Part of a small language model's weights.
Size: 3 heads of 64, MLP 512 GeGLU, vocabulary 2022.
Architecture: LayerNorm before each block, learned positions.
Training: a variant of Adam for these matrices, 162M tokens, 9882 steps.
MLP neurons of a small language model. Each row is named by its layer, matrix (down: output weights) and neuron, and shows model dimensions 0-95. Each number is 128 + 32 x the weight over its row's rms, rounded and kept within 0 to 255. Numbers have three digits each. A neuron's up and down rows have the sign that makes its largest values positive.
Before each neuron's rows, "fires before" lists the tokens most often just after its 100 highest values on Wikipedia text that the model never trained on.

fires before: "on", "lection", "lege", "lect", " a", "che"
L2.down402:148093120113113118078079166131110133160113186158056127170129097120179138122112205096134104146097186079144147137095085151128120212130135174113134158073112192166152102116127175094156151156105129127116112133118155117132138096085144115090123141125170103185190112134121106112184133182131172107

fires before: " |\n", "199", "1", "2", " |", "200"
L2.down500:128121128222109122167106143103141141100160148126161132146123128151097055004113130156098152106152157156144105148099115114083110144105119099116117128178067154090132105140100109143138143116157173126132162139130098127123092099164143111122093144130054143164119131125136104107111166164126118112

fires before: " in", " the", " on", "ings", "om"
L2.down455:118116144101138069117110139138148108138166158127122124097182066132100134189161127110152188087174120125138111108096116073152105103159105150124144150123077154143191131098137142090147153154131089127129152194116132169156159144113102115170143098144073088158113113131112173134150141136118127087

fires before: " |", "ing", "le", "ant", " |\n"
L9.down145:094133145131100137096130170120122056070110151154103119128110068091113161083100099075158115132134106133159124087123153132146152122074094097116137173207099101140129160056101141118144113092121124149142081151125142113119130150156137072117106222131160109131174132152119042123128120124166140153

fires before: " |", ".", " m", " |\n"
L10.down235:168110157115109166150131134152147150130100119141144074070097190135158049128154152131119121154112081125099091167160098112192108109105083107123099120141119108073176141111180123125109100063150177176119076196089173193152129140125174117128161113144120102111125117118120149111153093141085107120

fires before: "e", "es", "it", "ition", "ices", "-"
L2.down194:095171090152143121124086140097163109148128168150085074142081066141102106169076088121070102157135133088122077190102086148173165120138172102110122134132187100156127147133118118151168133157102124166139125182153132144110117207108139092138157118083109091123092153147085080114110091078130088109

fires before: "ed", "s", "ing", " the"
L10.down291:096113135082149176115152129088166131136168135115151128148139122143103171103116035166157124137124099124172103144117136177182085112133113111097183110141113071118229135072116174167144085172106113148182113160111162093145026118126196182138163152155129111086155120121114167170120112109066170084

fires before: "ime", "ison", "iv", "im", "int", "act"
L2.down456:131170183134132137078166136100173137180117119095154108158163154108115191137131120125123191177209172114138030148176114124147153103097169120086117107165143112100183128172084107083103156076149132162110109114113128123118155133118131137208144165131127114123111120121155151129169112104149114087

fires before: "ial", " is", "al", "ies", "ific", " has"
L2.down303:083127180123142113122159120156116102137143096102093154172130141135128120163101158125161111154140185161147091145073125078176087135151145167159112091111170197098136084160104104133169105091069179050170128149158158111108098115125130133171104089126066131054155122112147123159092160080107124102

fires before: "|", " The", "|---|---|---|---", "|---|\n", "|---|---"
L2.down315:168088154110100127156119159138187063096140153128096141112140147169076081142103152134147143153125123130118220157140085108120148110147149200069123144092097155175140123155173144090125082186108130151088058144129067127097096138126174052132138068177156136094167096126114134115104141092107138158

fires before: "5", "7", "9", "1", "0", "4"
L8.down77:156146158114143121121085140105157161048152175198100161125071120105134128173159073152113080108120138142136141164136167103114126108134122115139162095078105102154109118169104129138190104126098155148110141103199135137117189123103139131119095101137078134108077115113129134123113183101165108135

fires before: "ment", "ed", "e", "mer", "ing", "b"
L9.down435:141072100194110079105136182082139160113109104121120091151095106141167116112132103097139142180133074070110159103157090100089167155135115105093140070168143093136168108164128125131134146087115092169131122134130106162145117151193173109077106160179159134110122166181082125105164147164105085168

fires before: "e", "ided", "en", "l", "ision", "ow"
L2.down478:112198144133130144186117157105164136111117102160102138148123088176130079108140173147061155122076073141098191137106114150124103106087168085087135139128070137131174131183086155144122104121099203141075214121091107127103166103125101121088135135141113144099107089128160165116125156132145133136

fires before: " of", "\n", ",", " and"
L9.down16:135160228155162215102133131177132127141177155156085144170158169141082126131117135125139135110129116114167124077153062130134155174103134058116154121120082145139048194068101121139107131084116138133083152092118118135152177081095121154116164079149087163156102072115116118136167090108098144128

fires before: "|", " ", "|---|---|---|---"
L6.down234:069120154085128106124101088212176126152102101113116165156162084185156116127108156111187131117073142097124079157144110192093108201120107136147121079109112159108125154189128095109131108128136101175151146106209117093147168185120094095116131130116123131129119189146092109099181172179098090147

fires before: "s", "ed", " F", "ing", ","
L2.down164:131154158121125086128189154129118091143109147132101107125123104143163120106129073107085081117182162211141159090149132121082122090146107139088181190139120172132151102178162109140081132192061048098067152076115105090118133122187129102120165141136108107150099128181170128182083145111135156127

fires before: "|", "-", "|---|---", " |", "|---|\n", "|\n"
L5.down492:130171178117119144081134138146177147195094155149109198145074122116140089100116118121110111094178123075153106139084171025137145104094113192168105130162169058147137194137146160113170138164119148085119142181109113141139064148146130124067111140129143130184065096164141137094136105072169129081

fires before: " to", "ed", "ition", "itional", "ly", "ress"
L2.down403:086106112121126114163129137145142098185191158120121120135058120124161117112115103210074102090077162117099174117178099127147106126126138153153122132094128066138168184122146125169168118118136124071109114117133135094106129144083097116126155150105142096162122124098164179071144123079168100133

fires before: "5", "0", "7", "000", "8", "9"
L9.down54:127154149135101105138134128060135122093122139150144199165159125143178186144146077105118229159138161137076157152143144118113134096066064148107103105089148088108129136174114091155208188109141130054139132140080136121137100069156134130142171080138095069133135103088098128122133159100154086187

fires before: " the", " Cl"
L2.down385:101141092127159117172144164132088110117152155138161165153127119165140095115109144119093142072105097096072132098145124089158091109147133130104181169121110189139148099097135181163115110125092106160143046129164109118164156173054126076085097149135085086134172134145146092166140172109109159056

fires before: "4", "6", "ou", "elf", "5"
L10.down444:151088148136200088089210148109118142090146091140132119104127180136141177161123176106155145110077130131132182054160133109099113142122115198125104111067041166120143097086107149119127109122099137091089116089206134128087166113135173140178104139060082126122091134120100193161120074126181147120

fires before: "ad", "ival", "ation", "ip", "are", " C"
L8.down136:136129097153059151084099146165128101112164158189148140110138141124142119128152176169139083138072062175108101134133123187104137117152083128143122138095122148073201157117142149158153106109100067152114094132213147166112148145091106153141134164159109148155140154181107096157160134127104131138

fires before: "let", "c", "ican", "ue", "ony"
L8.down436:159068149200088085111100133101101142141119091133148091085102130114111196113180142144119129107144090128123105147101123114120106164152181099117144099078168162084134133147131116118109171114204068172142129158153125098108188177106077116097100109122129113164127124092141131137114085044175155108

fires before: " to", "ed", ",", "ain", ";", "s"
L4.down314:115107108122081129111099163132154164103099116083085094090129150131150191120135129146051091171142209164110131076096134072129131128117131153145066142122119132125134125147098203183129107191109114103125081070145108059112146153172127095091087073123113122094124168099135190092116155110125135157

fires before: "0", "1", "2", " ", "3", "4"
L6.down229:130129127181109161111125106093151161172087109139086157139115144084112100111110145118159210151090130109147129086145175181171163159151136114128146112102146116124149122184086131082098150117073149131130194176121106114083165086151134171139150077106117168178105106162181137133140110090131075116

fires before: " |", "iet", "ze", "it", "2"
L9.down472:183116165150139108118108134109178143124110178082106059133114083148111150111156135167156144163116119082132151126172105206135117141086118118214096125158108123134124167194102104171112114143131166129136189147109141092092112145150074161115118189129105113089133162148088150112122121186137077160

fires before: "-"
L9.down461:102114076134110122125112110152091152132100133146135152189107148153184073145101091111143052140079158092149096118172124085102120090134135124039100110058117170101184120183082117188109122169143133175124169149082088131112140145134117091100066104122071097122169107095154123136114123084116102137

fires before: "os", "le", "an", "osed", "l"
L2.down381:107150100095140161098122129085156137145122155127158151064131145175113134176160174122096170122090121159167090153132108135084147095085123179169101151163125129153194151127106180115140134103140145097147146174076128159115096114152179154138158146101141128172115141104132157052116120109123109130

fires before: "ission", "un", "and", "on", "it"
L5.down461:163128143127114128065084082164125092203167106166095171102043136142103147095169092100135126153138185144152124120160142132116104142146089141135164044118133155083087093159150098136141118179092193154136130139116157165138154116127142133165149110113130154157074135148176200152201110169125113123

fires before: " the", "ase", "ated", "on", "ut", "ission"
L2.down115:145074156191052122099170153118108130167110151106115131052086168113171119112058116115169166124133149123137135099110123116171151173184108153087168132117102160156148127059150171120151180095088166150164160164134093126114186131140136119101132080117015190140081084084142111108165162164144084165

fires before: " |", ",", ".", "10", "15", "12"
L10.down302:139120122147146146162195149140113160161145101108152117057081169143190090108143128121094142139176133119103168094098118085147119079111119133134095122135095131121095158138131182155162156089114160145123071111205101129124124107142127133126164115084193151134111115078069143116206077156076150104

fires before: " |", "–", ";", " |\n", " ", "."
L4.down433:097128174110132087113087155115100085109097131182127157125168159140127156090129150147170065168155134134091120136188145035142151178137147107063154152126153119139059119106157146102102149192114112102165166148105094083102082099109104084036125151126089128140139129188099098159123142128127116077

fires before: "ission", "and", "on", "un", "it"
L2.down446:138159034115111091091116152100117100129169110121122144099115166140127100180153149131137098136072128106101132111109091085135132143099147140085143101116089131122166121157105157131156086148073131134157124159145161107133122141091093106130128153117118154106134118188159181128147143154127109108

fires before: " States", ",", " of", " |\n", " |", " A"
L2.down262:063085121113094131119149094181128123167138173131123108163202132159154125136100104118138061103131091096126165103136139106131161177158147112152112152085158121133083160116079168124149140090138107133140112143126124169115079157112141151080148116116160159118153177069139130074181123109156150137

fires before: " ", "field", " |", "|", "st"
L5.down253:089129170149139144103143107181120135058117126148156169138119113147117102131152207146180179166119127121146127106121129115076144083124089164130135120143133163169093049073176139177162176140188140103046125168111152103088139115082140123143173174064151096122079099115099134108146059144181119130

fires before: " |", "ome", " of", " |\n", " from", "ian"
L2.down186:114148139148162127110190094107095139083136101125170139159150114124106180131099138103174146152118106144091148059142089100140201165104116143108133122116137106122154113143128152177172118136099213069143117114117100102102116140091161125143157131106153170130155158158137150155105194158071102153

fires before: ":", " |\n", "."
L10.down111:112142166059128193143093116177114140147132089109119150118116116169181183144125158091155123099116128161138112163153064110182199145095090092132144106141103124078128194217140117153109129120151135095141147145124145165112171179079108081107174130127142139098139135111152159158053092162112097122

fires before: "9", "10", "1", "8", " |", "11"
L9.down148:157118202177093113153075088090120122187108113098123077157137118162174137119111159118074085093152171104136142116113119131157134114098130143110103147133176157128090080154095181126083137187077119202106202121135097094162083088161109160161128064156138132143116098155117105089105157174143133113

fires before: "|", "r"
L9.down89:137168117106125183144109098142166120134129145167144080118063157117134164165175143107099110068067123144159109094121150141175182146121169111119092164115126119075094123108099096160179157167173097119133149113111149138064201130177126151121068085104074180105176118165114140110100095097155051099

fires before: " |", "–", ";", "0", " |\n", "."
L5.down169:144125189127116067178138148100068126122099125093095212089137125065092115113091140143115146105147066195146128139151137113097178109131139063102120130089127119143164129164104176197082088144131106107144109122187162093136134114115145137148074114182062115129121170159144075143111085184104205065

fires before: " |\n", "are", ".", "im", "ut"
L10.down139:138106168157133093099100109096099132120114121101137098152110118146138081143162129138084153155074188127062109133114146125166162118126089140134115148132150133036110141123168120169108067098116145145155119146166171170119132134140136070098108111225139137154085133158091128122130169151180084130

fires before: ".", ",", " and", "==\n", ".\n\n"
L6.down218:082137079123166160130118091161133116132110128160096166150155103151142094151091104113135066137117119168139117071087088126069131064134079129129152143150126200159133158143148110128189143120118162101106130108079135076089123124128134154160169144166128160133072125111131136149136147132100115176

fires before: "The", "-", "===", "A", "S", "In"
L2.down267:159074117112133128179111112121126094124072159150131127103095108129132107171158142122136189127141114134132118163145143142083167146082147110069165203169165134155122157095180157103072153119151092171102120114117083158140157111143124109077121067132108097118137178092118095107123159098145064092

fires before: " the", "ed", "ing", "ion", "or", " "
L10.down119:089094106059080117133139180113130129048117059171094098131110185170172152110135157098084154073139116120168151117152099113167069125086136096094175123137143137080077158069140094109085145157150132151137106191141139112168098154121167082149170150103136124162123166128091061131127143116152135120

fires before: "er", "ered", ";", "if", "ed"
L6.down17:115112119055121144133204100145081087074146162160145105131185180116116128163168141077107139068053126149155114121142127079119182134145104066105165145135137172088128123181124110197108140105081178099170155093131096166105118106158104127128122079165160174103157092139085102155122171063101084175

fires before: "osed", "an", "le", "ress", "any", "l"
L4.down229:128111172128121129119040052099133075085119182116138142150086115130133132180131128111125098076133142138114131118085153137123187098157125169169093162150205101112163157141119173099149151064117111167201105162096133158123181131140091163114106075099193201143131153108165148085125076111120081181

fires before: " a", " an", "born", "A"
L2.down146:131105134086159165061128120153183156100103163087166099111119112108172101141084133040154153153096097135135131109121089136136129123145185131182109121161136164107163110142102082074116117146177088145093174123182160105154137105142084139142116081094064172134108142133187065139118148128140140088

fires before: ",", " and", ".", " of", ".\n\n", "\n"
L6.down301:149113138121109151129104146157124118092158111103078111132147103120180175166121091075130096125137088183144060149075122148082130146101147145145117116097173192142164105096189137163135131081139183101162159121066104107208090095104172157130145090118198147089162096101161116180119145126136179157

fires before: "er", "ered", "ed", "ers", "re", "ration"
L9.down293:118109161046173189149145104094112094090107117164082143148107119115155109103116131128151089115098118080116210112146158096138133091154110090094160093189100112139137147119101146101132148070121101100094163079145168093156077146083165125197189101137150101113157114129131091170127140107152150138

fires before: " |", ",", ".\n", " (", ".", ":"
L10.down12:137114143149157160139162114148113114095142190133131145065139183144176108138103193171118103125090154113142073110109114079110114188138172100138078145137081150161130107149175189154155089102159103184199120130095098125082153103145150179136129134171170157114093114092117166155122122168149153080

fires before: " |", "s", "-", " Year", "in"
L6.down311:097117100109043108149124073136137165153088105111139115145118137146120117157149092130060185168120080103130092113115088100156150117110177160134140111106056146044143167144116128190172152075145091080143153171123137109112150109137174125099090127109131104184107110116122113173207121086140127144

fires before: " ", " in", " of", " the", " on"
L2.down501:121124108123085142113140132172144176092157146054133177070091096095174115132168107125131111089147146139162106073147125100171108157057114128114140120120082179176064112111133113121111156140141104125081167151109189141132185066165095120166116148126105076166109152142153146169116133117114135153

fires before: " —;", "os", "ing"
L4.down108:115076155159152168136150149163145170064153105104086114140144120141149141075172123143105123207139093108088082122120138129074136192098138145177145118124141183121112147181122083099084155166112132170056135132108135137156113124141116119109113036102103173134108091165127129093113107155128191130

fires before: "ity", "y", "es", "i", "el", "ier"
L2.down416:149113119134134157193170133175175148076073143106143136069149151057152133168176142090125099120128179083122068146121132105171127169148137105181149131124114097062120173202124114142100144106101130122102132149126064153140120090165056123105101124102081114139158101129144088106118178135142130144

fires before: ",", ")", "."
L10.down107:132088130083155174188159176090128109162161121107150130122115088125121180123177156205128127092120045142126120175070083127127170132160137095080163148125128147156126123060111115123158068133134158158193145106113092125162062148111144156094135149151156133054161092114098116144112138136132160102

fires before: " the", " a", " that", " in", " to"
L8.down110:129129078103128170165131135112180129174111110158165128084139150196135147072146148103180109088166148121089108156089166110105104131130126166154132119115132117149119180080144094139102151115127069173108087107060113154167105107104090133100124105146089165117155130094153135117110220097095179086

fires before: " |", " |\n", " S", " P", " Go", " G"
L5.down54:150086154135094088127141158092123111163121131135126160124118084097134082098159160142083125135116164163059141131100213163169134117112112133144148091126105109074086173117133121124110139139089159143094073141176101154144154140176102158163081114151173106138152122144065108215072055162123119165

fires before: "0", "6", "8", "9", "4", "3"
L9.down474:119119179113137116161193147150134166162128106105127175118169127106128085032144190172099082156108179104079137044173151130105149116144106128105131084118168130108101132062131106159153175153087129149129079114096121131147159125129154123142098161113103085104109154071101128157140129178054073100

fires before: " a", " an", " the"
L10.down420:148109106144105143114104137059125182185146062127175169106130112109193145100100112107177142136114128091120157052084104115102097142141071166091166137176120156123120121125131124099151113126144154125135097112122165112108132176120144095137113082175103167122050121166166089051102178109163211182

fires before: " States", "el", "ern", " Kingdom", "ia", "ian"
L10.down24:132177146059113166103184115107125115145093130142186171093155123080150076195150082130156189135077127118096079058122150123097087123130136157116117082193103143135131118118146158125149177079147152173134098135135137123163181125134158112100142102122147128082115117064093185142123138041146146132

fires before: "es", "ed", "e", "ond", "s"
L5.down463:108161160170126097053096121073144143147117135177127083127114122140213124114077122063124094102162170156090112118107155127165206103158112138045137160136212086100160100136059120178129098160137133162133160089071158128059159166088137084122075091171161122100129118142101136151189115153108119088

fires before: " ", ".", ","
L5.down414:125121148172168095123099129130083082105163153102145069140197100119175146143129136089148145125158138131091090187150157146166080108092147184141112160058107117139205180122075174116157122128133167158124097126137104140094023122089164149116137124079079132114178121108071145138118143158132128134

fires before: "==", "The", "===", "In", "T", "A"
L8.down88:127149124141140123179128121138137111147125142161149125116091107122161124255135004143116122137128118124128148142102112129138099122139108125135119112178146138118090136215133132134128139078141106135141126108129089111154123071166095128119153115139136160153096123116110133150128120098255125130

fires before: "0", "3", "5", "6", "9", "7"
L10.down475:112133190110167113101121098121184102131050110100098108111168056063172102161168122098151109130116108141140112168079212122113092144116133173160118098109160126166160187112168170117120093142111114076100136113067152147152132187117118124146117078176119131098108118176173121103149131156139116113

fires before: "ation", "a", "ates", "ations", "ating", "ate"
L5.down347:109114082074136107142105164130073200128122132140170131075058119130144150142127094114151076121165202051148113130117161152139042175119158166138134046146116110138100103126090149186219149137117109162089144178156166152162190077111071144044074134108092119127143149145169102085117108147133103135

fires before: "–", ";", " |"
L4.down247:132083113095089115111134162062138114098194144135092078153129161088129133094199134122154126110139224090180138140124155064138165118159132152081155167102173151176109184097131090112154132147099164127170127114130126132147104166116161106131152092170142122170126032172114096085129109193126158120

fires before: ",", "s", ".", "–", ".\n\n", " by"
L10.down109:185118116120110168090116135087103089066134191076155159150138108105144165143116079149105160118141149086167107143161108120082081177069131177082118144151157140111131116155130058095125123128167110137121166086070117139106143079161161127125158136180097113128162142107095151089138139124131106129

fires before: "3", "5", "4", "6", "2", "1"
L10.down130:105072159138130128179067131122093120164086136106121122131170084123162203124134155149109110146134146038092141180159142140113147151160097092192140171105163088129147154140140066152128144184105114148158115142061069135086074111123110117098099099190148139104134176164134098137179153127098112099

fires before: ",", " to", ".", "\n", ".\n\n", " and"
L10.down201:135099133092111101045137102152150172104097195161109058143109099158128111192128144103118135082119142116127086140073094119111141125135135138117188100160097157124130134166072172133146114145157125094135135128108142083099139181173108146151176129115114192150122130156199038130103148073134152146

fires before: "rent", "ation", "ated", "a", "ian", "ator"
L2.down2:132097135089116111105128182126147103165143126098118147090139114135169113126123105041147149114110120121145157113126121158159111119140168169079176121111142118157061113149121148079115119138111146172132081101113135125171168136107055062156122113144109102143127094134179049094208159138185114142

fires before: " |", " |\n", ".", " ", "+"
L5.down138:080099125147105111075121127168099150143102117067105174131145090099168141100096196142148143109149121100120120128162099177128135199074126096069134130183101166117132118117102169076062158148092096172196093126146125089124209106154132105091070112161093076157087169171162107117148172159113125126

fires before: " |"
L10.down194:143097109192052126123132210121061114116127160150094080129151080161137114091091109126101199148111144075092118136126137060151147102144133190124136175135087105140053120134128077158101131110148160129085161111208107088172141136085056171175092145134097107155137079124130128110158112118178140159

fires before: " of", "s", "icip", "ic", "c", "ren"
L4.down221:135202182190133126130134177171175161125146165122134132107116127092185141092137146097099138100121048127157099107086119122132127092086134083144124126177159109184139203161117119155110138146076153124115121110106070072103130108114181088146127091119145136118143093120200134137156110127126098156

fires before: ";", ",", "–", "ment", "ig", " |"
L10.down371:126134134086163164153197116140115120103097094091182087134142114099105150181155066070167146095124194118155106152104137156118068141125144115101094083071080100155113154069135162118172057095145145159143092077082131087146128137131123085151105142104083131182155133096178092106129138180146121160

fires before: ",", " and", ".", " in", ":"
L10.down465:117111131148068117168081121161131165117154106057172092162146148120073181081117134134140170111116105085190175128153061108152101097095088116118152158137162176172142132121167091108094158130128147128150182142134123102129151198073161160117093096123125121147174079093102147132111112172096053125

fires before: " ", " in", " of", " was", " to", " and"
L2.down490:137171246115097077154093101155167114161183118057178169128158114130153123171150139078117052104165138114095097158153067101144109109099154157137124019166092165157167135125160074108097138115168125139130103085129170142155095107089143096134152130151127102111127103153130175143130129112161159073

fires before: " the", " his", " their", " a"
L8.down125:117124167150182133173092138146161143170158131117087200139138103138141090180139085146098107128112163173147127148125104059122161134167142126145150171178058152128162124137114113131123151136105119070138125161160175125176082099131093147153181081086137195136122101123153173153118051135124107152

fires before: " ", " of", "ing", "s"
L10.down233:103118128126157157161133107206105082158132198141120177136127135106123167049128071097159139143143077126116155067134127123176161143062128120109109066189157106115124121132116142127137140161114134151108145128129118135152106080093100172128104124052116114120171093087089174182044106124089085112

fires before: "\n", " |", " |\n", ","
L9.down488:093185158117130138105082148081169107101119098111156082139175089128176058101181089150184129104114169133151086123176124120120088225167108116130149135117085110185100121191123127119127132129153150134121128171098160122120169139120140114152144122146115086138065135068194110136179116132152098148

fires before: "The", "A", "===", "-", "==", "|"
L2.down415:114119121104067125082157104119148107133132153107093143125124127154188065149158091122122088102072140153101110149191124105075190130138126155127128179166131113104132076117112206148145132159179085084136140097094030131109154118114176164086086119138156123145127123137142130156163144127172091122

fires before: "er", "ered", "v", "p", "r"
L2.down185:127130113143109136108153172058167067129087073128163126086112087092099176183130163132147139113121157114095118093118100094086116092071163079156129053128163086166186094117132101069131110189155117131090137042094107149070079123154153123126179155137114118161155129164090133117094156107183120111

fires before: " ", " |", " |\n"
L5.down412:092062108133106153208101117125166086176141172169150138140114150113114149110206127113120104103167162091123185093088140092079103047102102163108146157117131153164088131131177138099095174147140149127144156117109098077113171092140136135127158141119076198140149164177173108141090065086171154081

fires before: ",", " ", " June", " July"
L8.down12:125107178081196126089156122123104118148129122122118159149166103045125088166166112044161184145169124070132122190156146120128110125110132118163121064059118149121146147182135079171077138150127150121098101115141167085152152105062090143134084138155077133183104087121139132133145098170138202079

fires before: "ing", "ed", "ie", " to", "s"
L2.down409:146157154052135130082158126120125112207120142151126116146156132162106154151113110170116144139128113120167102159100068158192168151109110101151130098142115109117117161142144189148096104101110103057098081143155130101084125142170183137090170203110121084127088128093126173121121133119135128165

fires before: " of", ",", "ry", "\n", " and"
L10.down212:130122110158156082146145107178161136069109138121090142175135166113135209102132163126142184138080122154090108141100102129153112165115147060074148125118141199141170121102113099152137064109116200097161138084088119170126127122157121131108128132076141162118157097097100127164075143133069100099

fires before: " ", " F", " P", " $"
L2.down99:141136130107143143189172102148114133149160146108171173108137130140092186106125137159097122068107162153103141107159151141112098144111127153121111124153109186096136136170131162141154152132165143086052094118066148168135124082139130092108075124094162117048095105093126112137065099112137094150

fires before: "ed", "es", "n", "ue", "e"
L9.down407:128155136161124108122137124132134147149140159076116099124127136127174097222125059185098125122089139156143108154144124130186125073144128132130141148201141123129123151182087127132082120144129089118124107144149119135128093082159078115141134147109151132085142140153128082098119133055208112124